MLP neurons of a small language model. Each row is named by its layer, matrix (gate and up: input weights) and neuron, and shows model dimensions 48-175. Each number is 128 + 24 x the weight over its row's rms, rounded and kept within 0 to 255. Numbers have three digits each. A neuron's up and down rows have the sign that makes its largest values positive.
A block is one neuron, or neurons of one layer that tend to fire together. Before each block is what it responds to, as a language model described it from the Wikipedia text at the highest values.

Description: Mid-range digits in tables. Single digits 4–9, especially 7 and 8, as table or list cells: game quarter scores, appearance counts, times, percentages (e.g., | 7 |, / 7 /).
L2.gate343:144107167134108111120147134114123135108122157141108138125153105189154153081128145154112172106095161145139135120041130132156133074122117104097118119102119108136107130087103178157117139154105108121114120164122139134130118146122114146142158105069151118140124116112066145127140122161124119140170158116094120100090117126115112145091144142101115104125127141133151096152150176074143127115154
L2.up343:170145117134095099073140128089114150129126135151173104148152133155158119101123124139135143106167129134109159116129130122127104092118089067110153119105125127159089147142155118178133107175153097135103111162170130149126134152114127118142153097124100130144149100132138136128128165139113135125161153128150120143118081134129128090095111137147153134136121156125102135139095165105096105156108
L2.gate587:114127115130142132162079098144165160151111120160116128157117113091104076172150133158118115167120143129099149073144109130119125082118108110102134137135139094124108152054134101115124136137136087129149157119122099175091172135117095141156111114131114089136096153135104121135107133151141119123133110086081146161105127150128091106154126092152091149120139141113122140116122128141142110102192
L2.up587:111062114129086129124048102096142072161114129150135173148124132122136152112129126134110131154126116115141095125121144177147143070140084154167092139116125153150080136090205138147115136134117144133114111127139144142144149130145132145123127078107068136098085107135096099137172113137155138115129114100155152143149166065132143137114120145122111154099121126136125112121143132113118164099171
L2.gate1230:098111149129138070121074170108100130108141144151079160133130167111104113128181133148147124118163128126155100172141122108153154161065105108075107075135106143117110089106154112138120136114136094114091134157104135114171126123133099094150120097125128107090111161138104100130127121115098124148139131126117133164162123117148132108123083112153152151140153121176135085106155141154125160089135
L2.up1230:139126144100157146149075136104165109146129143083081165092124093122079153086135105113118088141067133132142126130146129138107103108121132135133122102139122155155109159144067132137092107127093119135123100120110148104123123129153076093104091192145129155119133164106085110141120133140124135090120107112119122075127111162126109126156126099133124120120104139164133152135116175128072117165118
L2.gate1711:150143150135124130151121150156145092111140136128107138140151146137150114162124087135100114094099135146122120142164137135141114128070158135139059131141081104111143126126095128149144128104081111113148132148130110137144176126099114105134112118156163157080112111144090113159139163156117097136145102145122103149097143153127106119127116136156105112147135200137097116148123145188154135069145
L2.up1711:127133138133161137139106142159119150110143111127098137104136117140116129136124139154126148104137093131160091100156146135086139117065135146083099132136160120154117154133148150112100138146106117110128131135124151133163123082100109141125150145134113129114142164165113137102104108148104121150117093086114134109120117103122130098092127126147135132140141173125114117140146149166140137111148

Description: Phrase-opening function words. Prepositions, commas and conjunctions that open a new phrase right after a noun or clause ends in expository prose, such as in, by, where.
L8.gate990:114142211156139183146136163110149151072147149127119116174147134149171123119129116094097107098151099119123155132133139148129131143107167154115168132125162132121137171121109096155116134125116116150088098111165093156155098137107173088131162104145133124163079123106106157137116093187102107149167111149112091118115135156134095113069091125143133145141079149184141109109127106113124157113164
L8.up990:147128146150175120159035117136115131119126179139103115121107118132182096122117130128091133126130132104157096112172077132102113128120137124107122123157093083083139148154122149121150104155101116135155125160157163137124133095106104116073133130147130127104122093146105125133118127109126150120098148141114110149060136161143111114162111095114113142144147123082154113113157095120101094146142

Description: Mid-number digits in statistics. Second and later digits inside numbers giving counts or statistics, as in population of 3|2|9 or 8|7 employees, plus table-cell pipes and spelled-out counts like nine goals.
L5.gate77:065129107122141138197148151166089109145108142171111154167159122123150103114157142088145131124122134114132087142207149111139130147096119090126140132110140121125152116108101123148156164144110119114120106113188141151152128128156128070125122180108147160115112116115126136122098134122120155153104190132165143092169094131138156133118130123127106175104123086095134125098142150140128102117138
L5.up77:120117159096119110152114145130129141151111126122105113114101104082155138096127123080145150143151121132100172122192148142158147096115137147089131150150121130139124110174142150161145117172157116156084131111130143124118162070130129130139129144115146101102140102158138078101110079089114143142108123101146109144135114160149210110166157102124093142124124104131137120128110126124125120106106
L5.gate101:121097154134143096138141149154119134127127092104120113133140122141140111096150145110165189108146124158149139083137129099121108105117113129171099149103099136113141141078143116143134127167146131143140127127159114136146104097077132144126146132088135098102168156153118156136098156165103164164125114138134188129114157135131131119176124104134125152176156091120114091129120100137096122106147
L5.up101:133106133133161133153128139124125142142161123131125107159140146104118140097156144131138108155189129121123146137130132134121093097131109122107134161162116129103136139143128096149131139137124079133110111116163150113109134097105130103162116093111135125115171096127141154114089133104129131122166160159145164140139105131132116106140160071128143130111056077105124155119129128110132102128090
L5.gate182:132156123160126140096093120124092127146141123151143154109145094115157115109091106135133139160127132109127136098145099146108103110080115151135135143134119107117135107110105146145109119161157140130142113144125154095126165133149151135145107110098164127115125140106116107152081074134140131111125175140136171152108136144144139095131144135124138165124152107112142165122131126093128095159138
L5.up182:098146125151134149116133103192091095099151157114086154135155132126122104116087119165125129147115108095115104150146151151140092133155088117155132150125132089120141148171149151155087125120161117098161135136174085117126142103129141128148105132120136111158134172118135143191117143128098108129172148135107081143123160104139148131102132112145093135091112132081110181111089123080110140120119
L5.gate358:110135142165134162112151150117092122131109110146082132117108121112144167132128135145107081171093126126154104118140121130121124076096158125131115167129143124107190084124161154148134115155115146104135121167141114128131074156103087104103123159117123069145085181127142097053180097100107137110193143155151141148098158179171134120081137116130101170165151126122124105183114166154150117093135
L5.up358:147118191112142164150164139146115158096103149105137119102098117141144140128142103143115169119121102106136108137094140137122137113140106135154129151123148146127144104148167140122119155150136154110114138153125152116105124107131122130140172133150115105087145132140177160087124121101150140137111135124110104148156126144129128157134146109137146131137180097132097139140110156120119149154081
L5.gate547:116127106118114133143121164098085154115135105105122120094150145086165134113106140123165125152119151122136155110130174098157151112138159191126132115132165162096148118087116097131144140118127155130125125075142149128145181131130177121155103110122124108096103093187159160158109133134105126109153119100127123127144096102096115125131132129127103173113128105088130129129123146098077133117141
L5.up547:166147145121126126136114105095172094118119113143105124149178135089114112087153125174141123134136115117118154172161125118096168103132143164134102134132117150129123130123112122152076169156111159141108130109143125146137142150114121154121053132136110137140132143167194113139142111130110159157141157118151162120096093117140151162105159139144146097153145097119124149127122116110158101092120
L5.gate676:120100132152107137134125106111118106115173144130119085122127104126149153161122133112098155141102140121131117160159104126123098155092123109101115140130108129078125112115142085148155102115147149094167163112118140116093141121144117127121145114155073118122136114169133150139124114123118150145137158093126078111053109149129151124132130142121098121100107169133125149138140151096160115110113
L5.up676:160129143125133060146149132143162132157118108101118122142136139161148169102123119141097186171156112104143115123113111127137155097141143090103159093156174171141141109131116080184127132065122115137142115176132137147152119149138108164095133109083155152125148118124152105114102090136153112166149163114153126100123122147119124122126141129140100155094150109214115098109103113162132097133149
L5.gate1081:151106112086099112174121108149109142195150162128127124126108123133176126118115125138147113121106157158127129132136158145159122120123120162120149124163108158148153127112127120157154135091142131130111131120143143139083103134081119132078145166109129126108132118127142127156144072136127108157155150133120109140079163134146105111119168148163081129142129096112119106118141173079138147135174
L5.up1081:133075124129102115103109085125169114117123125114144143141102158111154183130151130091142134189144163124171127139137093098099125112102080159101165103118108172168128096107116096086154128091142084126188113139175117146117118144118127140106116113143064153095184179111166128155162107137133092140135148133168129134142109096161084131135099115138101151112151150128162157178177126108074122124128
L5.gate1379:146113131142118162113147138136114145092142116162193085106143137157153118140108127127100073104145114132163166113151109140148100117094161179127107176121093111113111153117148118146131107138124122143188145133144117081139130173126106130138138121156131120129152107106150155154133166054137136138115120097174112147122139127086100143136189105099100140137156114108148108141126185091124148118125
L5.up1379:174127141123168122122151144138127138142110098110123163116147138137111157101119128119128130138115161161097164099136100119143156097113099139133130129110163090142147101114094108181113165146141099123109111122146096113136124140151154139154120125131129129110088134101130118123126106149127108133156114081072162119169095126107151135101129167102105119136134103142127128096092124103057116148155
L5.gate1402:138125114131123147118133097062131119097121121128114110138156131102137173103109143159130117155136158135126148121155098133128149130094110135115103134150136122101134142152121140144158131087116124180078164135121087125121093135127084116138142175137101125127082124111128116073096147111129134137086078125123139168117111099127150122128123164107104126135147103130147079116108162122137116106133
L5.up1402:096137163116147135111136159124103108124156105135129142114108128131104147140190126118133104131111131123118088106146135142129125129137135153186141079137150158139132130100162127140206120170109135137117116103126137142125114109090160113143109131089100119117171145170111087121096112159110102169097137113093107131126132093093116150176112127111145125150130123119135152136156156180108100129088
L5.gate1426:116113132134116138166151120125129154099087105123134091074095127121107134129126156099170130143109078136133160152152117158076107142142091121134124156085098166093148131147090180099110120117112134136096105160125165091086131119110127049127115160113155134133102132183114095134131149139096135164134189133128141152154116099119117111123100129141119106096125105139117140101104180126123079125137
L5.up1426:126100112163140144121102104129103115124127118172158114116080160091125131177133109151121114147106106134140090151130107129089093149164165119103170182159117175125125128148114089084143122159147124168130131155160132110117121139142131120130173133123162136124176127130132137138103144113116127105119135150119123160169063081140147148098112135130125124130104113124129143130116136117157134109119
L5.gate1439:125177132108155131143126171157131119116134140187112124077161118091098098128095170135146100080123100123089132145131123127135100109103111173113109094127130130125140133078130123143118117154119141143157159141098143085178094132109152116115098144135151119130092119164115148156139098166169131151141118157127132140148119136105084145098141157133155119101133149138144127112101120148122124178120
L5.up1439:095154154121106151102149109127125142163082129131144119117094098134133126153126118136153091132166119085097149097123125174131125098061112089170107118086149152107131143101192115151122115127096084161128199114143161153119126161102147067139141145131131140129110130145093134121127168129146151145126152123112122130096127129122165126155129126140092099119155102151122118137161106106092131130143
L5.gate1448:110119138132129129164081150088124157174127106097160111132136121059166138105154127151154155136126153117156137102134095130155081159109156090149112162118131139131155147102110110165110135079114161091145133114080159104119119154159149096093119107123148120169129108201127175080120123128083163119150111081118127098112142103119116125140104129155143100068095106141152108115087130118141161126142
L5.up1448:098127127146128085134110132111084135158172106060173103145122115105099150131101120130112130127083157144134124108138150131139116104098129128147131132132102122150138134070132109142152103133175139109138127127096111084124084112149132158136135177111097108114137155144111161117123140139144141139092130145113135078106143107118134123136147126157139047170085120095098104118104160161121134134170
L5.gate1564:162138116148110121133102113118129092129110144125165090136101104137114123095146089103128139131104138142162121096122151147123145147138152141114113104149151134144139127115133126156120125152134136131120138120063123100064111100108111137103119155170126123141108103120139148139130127101147139179113113159111141116167118105168138133121089100153124118131112132118145149155136087102123139049140
L5.up1564:129095145094115101143147127115163149139132178096121128112113123113143109118116155166093164144106097169150117113133104080123156118165081125102130165121109128109125116143096139126142174079118111125131124162173108122110192096150147185187125153141107084090149127115154134130156157129123176108128134133138129128115133141132116151127145143153118112120169137119134100105105168107119140126131
L5.gate1575:153145111121105097146144124098118157049117101162102131125145124081148189154160131171155145115159128140111155141108146161082082151132141109104138096142135136111133097114082127112115125110104163098121135135142109135181144120093092133068135133135203139128158104141122174131153127125086149110108137144131118124159101165164126083088132163091122093178139084097131068121125124139146139103110
L5.up1575:109119147148152092133147167125126139142144148135154137111097113116110115117136160156119136168100134165110146132156088105087085101123154135153125098113145116096150107091122141170170140140172192136152125103103123141116131125139097130120112127141105182154144181154129149133133113108129176134128088165158118142116127095114177152067096144159129093076110191142152117096138120137123117129094
L5.gate1604:152144168145103132136140098117140128103097107102095125132119125154136097115113102096142135128086148161138133151130149108131127105129116106125173151141129112089122095094117109127143170106149116111113149155127133129126183161162128163124143168117110117137110181145159135150158174139113107119131151128139097113151171136126151130115124134096118116137128098175092114155107151106101099102153
L5.up1604:143077161156111136157163130137120149160158123145129135129084118136136157116096117083138101107128138140126144109101130135129117127092093146145167154142086124125116191153134153157093123095119148131122149150125111087060120110121148131150137156177110121096157097107171154130112118145109136134106142067125126132131116140109137114115146133146122116124134120144098164126151092124119147089119
L5.gate1681:080127108124137117136159107109170106115127122144132159101152136134143146107163135121127088105118134101074136107107105157123097153121091152148081124177083147131114143172109106166109088112119110154123127129148164120096112125169136168119147104102143082096149117096113090132181098153139181119211162137129148130132134170144140182137117123170113104139113106122130141124119115152150114138172
L5.up1681:109138147127122122157116090118114098158072103188104146125147097100116126124126164156136139141135144093157151145105119133141078172162155123102110140157132132098119140113115109097119173129121106157164084101137073113142125135096138109145136129148087174122154131152126152076121087144124145136127120104100173111124110130112100115108150129098086122151109160136117107137137129116136124135101

Description: Comparison and relational prepositions. Prepositions that tie a noun or adjective to a following comparison or reference, strongest on "unlike" and "similar to"; also "like", "than", "of", "in".
L5.gate70:134161061178076108135151123100105098127129151118097104115115114105148109134137132179136140094134127090160137112077125118104118121110150141067099098149165167127138091088126084110124115144121131118129142134153119099166123114120129112142116142143084141171107162126141131163150086136153090177096117145158129130119154108125170097148145113111155087131129125105126178134123148106116153123163
L5.up70:146118111088114100132166106136145119133099163103116143106142121120162163102099151084156069123157152157104087143118180165150157152100133167100097130153140128108148141100097101117128161134133134115119134145172066176150119045144119076164149090170084163125137122120132108070141112198143100130124139069067094144116118090137095098159099139086154130166145128136129128168135133165168144130122
L5.gate372:150121150121151130153102115157108144109163108125117103124073149119177131107089163136140158132132150147105148102182141118109093135134151179113121105105126178135115158152155148149139088120131112103107122163136105138163142131136128137229106174123116125114103130123134124132119120106129133174148136102155128095125152136115099130125145118147137139144192146109176134154112131129110127096173
L5.up372:080117134128090118116083119107129163102117133169145118152140122176097144127103126102129129158090126149157134111104116121156116091175150136117146139127110135123122135108182144094138169163090134122097136114129137061135078135122142087127096157120119119137098119147059122180107115108078109175158108153148125195187110086145112118149117156102123163129110147130140179134133122127092127127135
L5.gate583:123143136103126104131146168113131109139136138122121167129097103105149084156159116158112169135126117116145155139113132058120154113148129110115114114084118158101137157182116109142150124118128123103148113103088115124128123167143111107133099091146122119100105100135124088124116130105150157140116129116161122105117102162143124177109139111135124111133112133116141125178152118134148140176142
L5.up583:120130151118126096181134152147102098127093115149121120128129095098109155134093094134153156140175154094112112131118130167134143135124112114151132132159108122136127146120139112130101139127151097151109087149155124117117114150119142088120085154168130119126144112147126159176152178125135164129128134118128099117110109075119116133107155112103094144161137114096126123127156143158167121163126
L5.gate609:106122146110143144134121129159109107127126124097075092168147128084223157110112092106167147086147159115116127110148133135089107121120152125100158107115141132104128161155142091150162085112147111154114077127122101144132156149108120076118110102142122126133123153091102147120158142121069159145137089113113092132096184137132120142113113095098162134153170110115140118092157143114157124117108
L5.up609:141166126114123093138134136111130113119118152183137098118119117087156140111115134130158131135094078200078097124127107155163169085139118098095150157125147144140149139116101123154181133155159124112119105141103114157126127119106150129163128129140159124140146091113139153119068127110118115139121156122139103112121139156122108110179117127143141117128112111142143090098118094145132181183117
L5.gate626:074128178102104107177162122138113125117125100098142098107125149124096144148108091131135135143059131150138164167135126155155120140095181086116140146115134114135140123166100119161123115168141107144088078128133084115133155148086170123104080116150122105135073106075173136137145127104146175143143152116124097171153119093129109114118123116134138104140125095159097114120112147184094166134107
L5.up626:130108084136106109121114114125109162173096129116127114131127129121125183150161112125113108159117131105106121209156136120131173076116117142122091122123166148187149106111097112120109129150133109146112088111154113100153091146127171149136151167087080153105113136143150111124166149167138152141155138113114134189121097107142118120137126152133118127143124116110148179167163177159085122085172
L5.gate641:142115176127101149097116109150134153139139101145122107150136139141111124118135163091136126131104103139108161143154136125179105151145134150092160113162098160128126122125117120085105131130125125131118139111125124142144121091088123125135138112138095154133065165091156175169130130120099139128122135101167154139122126139131117147152144127187161117105125105125121142160094101142168160143166
L5.up641:099109139148106101150090109098080092119159164132100085175151172174109142173135108169094104082106127132103128121133136122117101155155134107131121134111141121113137111155120125136163069163132139148104111119085079112089144092077087142162138104134089128144101138081138097114113119110130136140149130087097104131145132081141077160083136136119125095125124125124127116146128116121114163097144
L5.gate663:099099120082098096137141111091150116109118135156149106112128106108167124088143123119133140127091126125138153121154149133117132103082142121111129106153115130110149160144121122118148146123155140145144152107105148095117126110116120137163103110106133145104173124129114118118132164112107145167109140162115148117170126128094133150123155124177173092110082125144136090147112109116137168157115
L5.up663:132129134135126115110105120124113116119153145148119112117125166108153126156095129110142136159144122092114160123140114127116138101143143086109114103122152122116104130114125108117147119090156134137119135150168098137167095115133116120149099134152104141158098122123112148097115118116168129169149162158114146152116108122103093104123127103140045106113169129098138145142063170132119114155159
L5.gate694:135157159130105123119148124132144094086165111105147126135079167150129117130132128116111120091117136109129113119135113109127111098099140106140121136156105096133099114151155095074119158151142163124137141098090119140110126103109095126171167156159128107115089145099108136157107143134134081144119100135139101147108118162089106110121099150092108156090132134099111142108091155143168130095139
L5.up694:094142147144138137139175145167140129113142122122126112160118091108131149160140141161177128138113148122131133112121149138140121146135133085106086163130090122109150152144119116139124127128139161139147129103113122139149090094124113128144144096181091106146129104135125126132146114126117165097109094137125158137128167105144110168121149145155138115144174110133142140106103159111114126127165
L5.gate797:128134136170099158127133129139134116089136097134129123093081184104144135091124118124113173106151108150153130127116127126133122136087118099099101144137072116146148135155067134153116152123139190116145118118137094102132104122186142145086129088133106090078124122110109115144154134108168126116173136146150092115124151121123141113141129073087158144123125148133142104137126095110117119156125
L5.up797:134155126128129098142073119172121147131106157114136142181144170106107098093125128098130112132126115114153127137123144095112119162159194131151137174136139123122136113149073128095139124105153159105091154147141107111104118148071144112169175146121102131143102142139124107085130133119136164163126135102131128110111102104085141107166155143145123092109122136144122112132166151114134140208142
L5.gate849:148121142138152165145114150129128117126129156131135125118136130117102098147146144145136140139108141147099155127126119088144151145118133149102152150127124151127140111132115177123152136112119114072151103099129102093113106124092145142139086116160112155174161103104180187135144110128160064143155136107137110113116124134103154122124121155169127113123166120116150120139110171153117145176130
L5.up849:146112119172161155145155108137149110141132123118156139063126134122105130124128096117092105161166135104133119112138127118147126123114114136114152128142180156122146149135127131147165132110131133142148154139118120134158166096158114099159115115115123129138113088101150172132121133173124151130077132124129113116103153132170111155094085124127115116150141094094167127079176138149093124138157
L5.gate1227:150131130142112122123138140137153129115101158138117099102105118140148106099093105086077106136147125109156104155124165121128095148105152099135101144136155163128167089133136132149123162155131099107154124111140084124142112122106098149147124097190094115098144141200108153145139114115174094146162148123112094129136170139155173157105129154126131135098112107145117148118146128133091155123138
L5.up1227:128174076132109127114146148141091091095194125130120117172143144127161144076122090114125120139099166143106125127131102147102133085145128142122092129131104125132155159121117103107138095150124133127136089117136136111166102113110172158142116085127116156135088106156136122049149133140146134088138160093119139111128137102154100098126154094143140160140131163121088145131108103146141134119074
L5.gate1313:129121191103081106122149154148133112108130105134141143163075159118146081157114152130091128155173128135135129148160135113107113105122171129137095136089159144174147130131131137128148139133148128120126115142146122125159136167111132144134149113092112139139103107131130177133099104105110095174150091127122140114086130129092147105127152114110102153116111138156127128127129091112085125143176
L5.up1313:114151125123147116163183146098083153123145113123066132126121098129146114109105091106069128068115145112099125110114140098115112113088156160138125108160081130153107158122123106100126169162096104125134142127165133136123123073132147122157097143119149115099119128171126147092173131087139102168148156151099109133101144100145114110121098118141134134157127139122159171130133089073152139135172
L5.gate1382:148112118127166122125156161117132143100156089161138122143074092135122136158126146107135148084128151146140099108142091149117144105086138072120110095113146189158203122126132162111122114138140112101130123119143136123126159122147147158163110105140117143137145166146109080134137120113120153116124144131167103114113140117151086145162119123167095169138142111085098120155125093149152124154154
L5.up1382:096156101127127099121085138144135119157136107088110133158122098113161148130129092107142142121089132104127144150142137154126143092178164153140078123121076115119163122151128151116141138119128208139113093158110119146142067133111090144132110137095124133144149124152169130158098132083168098128131172156149106124119103118164095122111101098148102149116133108169137114109105106120082142134114
L5.gate1542:106132095138095062130098152166126107145091107094101098150130120133106129073141120065148098122110115106132130180119121092127136114171131163139124119159100116105105116169096124144124142148122169119119130107142119107120123073130112151110120124152150154107125127142121109121134147126077172146118133146144130115115186053153141102143120158103156141144124122123142145137102134135134119150147
L5.up1542:064100147098181098119145152108151125109149185141114119145126088103169137101117137124166131130098142128101117144106101146138064105155118123134102123143137108111115111134129170098107097137134105110147111152140124099124125108137157188192115116174131134126075120143162113147120126118113134118087147138137130156123105138093106123116145122152089081137144136194177142130127123096101077124133
L5.gate1601:167120121117075102103127129156115116111133158117139098124122141099147140114119133140151118146101082156099105132130133118098116142142151124115125124125094125148116104143135133088113133155107080106102127161165125083151126133129149147131124124162060133162147137142105097120105141106122114135143105078153077152136158117137134116136103168108095119142095104095115124095163121146132130099171
L5.up1601:163141132133120165170161119149131091112124150100079154181096117114094166140090140113074148112154123168144099126138149091115108142192123112139138060096130116138171145146125111141111112137133128142124110144129147078083175151127113167160139123110100155091126146076124152143111096153137170127122148104100099116119177144161153151152125134118162123132136099124137124147174084115179167147125
L5.gate1677:083184135100126124128107169129151162125126145137091139153094118110135116087185136130108096119101107087139113104159136126126139140135129148182103097160127138136124165142123090106146116101105113091127120148086138116123118110127169122114177144174091138113141118163094110130129139128079132136165087126142091116142135125116142119157119083133165109134165111071146144101080149098117114130142
L5.up1677:131161122160094132136169129161140121107150109122101132126100140126135148092117117143150118134109126119154086128157154143108184169137087174135079113157156121140124123140113131086137124138137073157144126167095110131163134122129122126115111094162137099159117105095139077156139168129157120115099150092134119104127148102168092129150144065146132136127099092128136118112129154156141109113116

Description: List-introducing words. Words right before a list or value is named, mainly include, includes, including and such as, plus infobox colons and copulas.
L2.gate1070:061079124118155127137111086112131153162128115139133119168098127106121104087125134124105161120114098139102125091152158148127126094167114104133160135121113119112172119125141129132093130176149116105118151120103147160163152082142119123132148132136147109101117128094121090144085109126144114116119123100147097122125123111141092144144132138125128125129135141140121154147135149126134141126114
L2.up1070:114104124140119136145111127128140140133125086100108104165127104090119109134109109119097145163098129162145125111128121106143124126148131155140161137146125163142084160095066065117140173097159125109100156106126146172165098118151126164092153140139157127126082090123122109146175135126157141152075102113121130143106114136124108132123118095130116186136146089131144130189137138138114136168110
L2.gate1362:145114124122135128142143103114176135124126095091106148124132135092166162151138123106130091106136126171154136111167108144124132099125150111137150114120130145129160127121123152130073086095189101120118142105173171114091099145161098095123089114118123154143107177134148131167161152183117163146143131090175115166149133125114098144170143146122118154122120123164102156142138115142105112140105
L2.up1362:172130135125141107161128147086108100132145133118113096114149132116113087150082113109129100118162084085141120089119115141144148143132141092138147161144102107116178135107186134155132105115105090151151151099106114135136138107130129135094180136117146123112123132140139140112145121157150124135115123096130144111135179133168114110161132133111107122108125091122127132087130099066119109154062
L2.gate1370:114112128136153143127045124141096124129141123110087115154138116097131130141130091140155107116091093104123135095184104132133089141133124137136118145126076143122142107191101144156133118095130143156135138116120096097136080117150161154101151166161146095121169092147114151147084080106129127144149113146144139093119144129089088134139152124097100127104145133128107118129145158127129125137107
L2.up1370:124133133093147142154110106151112124150093133147068135133103109107154170130153163137113123140100142101097094120137122141153115047103135127159097118149126157088098156135132094123123117128104158134134107108131139120142165123129111094165111114097124140107115132118107102106133143141121154117116117127134154099131144107149128079127101087169117122150105119070101151121102180130144172181144
L2.gate1676:114099108131143149167129103130088146129130075125090155160155127080110160113175085133100179123116114151131117141189160140156106088156137086101134175161101102124117116133118115153162163144095155173123133136136180125117126113137108156098148171125107100185109131091156120169098106096102138122104118140170153082118154104152095183155084107130125112135140145134138127098102129161131148137107
L2.up1676:162115094136120094130131119141091159088115099154119116135178156122118190108136120130154143109084105123098071136126111134116102096171081097104112125148158102139135141149113075132099146095090115166125132105084087094112150137130096165120115146119067114106132091151121157143100111142157114135104102149105139108143127101133139163137106127162151108135100168144160124141160145139142112165142

Description: Digits in numeric data. Single digits inside or ending numbers in stats tables, ID codes and lists, such as goal counts, ISBN or DTXSID digits, scores like 63–70.
L8.gate999:136134116113129110106162132103136118114125090116154119105099142114126133120150109173142083125147144137119130148117095147158133160151137159155134149115132172098123119107131112137101118167098118091118112151112110157147100155108176099119095117088144117140112127140123125123107117104111146157120118099128132130102177136166118158100138155123129108093134089173127116125091147156072122130109
L8.up999:110092125110124153102141129159108186135110145136137141115141143091110146159151141165126125107124123135133128107167133138142098135099168093160137105144083136091114082110103135059173127166124136121116109141151159101136148122192148167140168142104091139100097107130165113167157105085111154115133122116177130124118125136110099121131096093108108117129128079182087132147113151148119105137150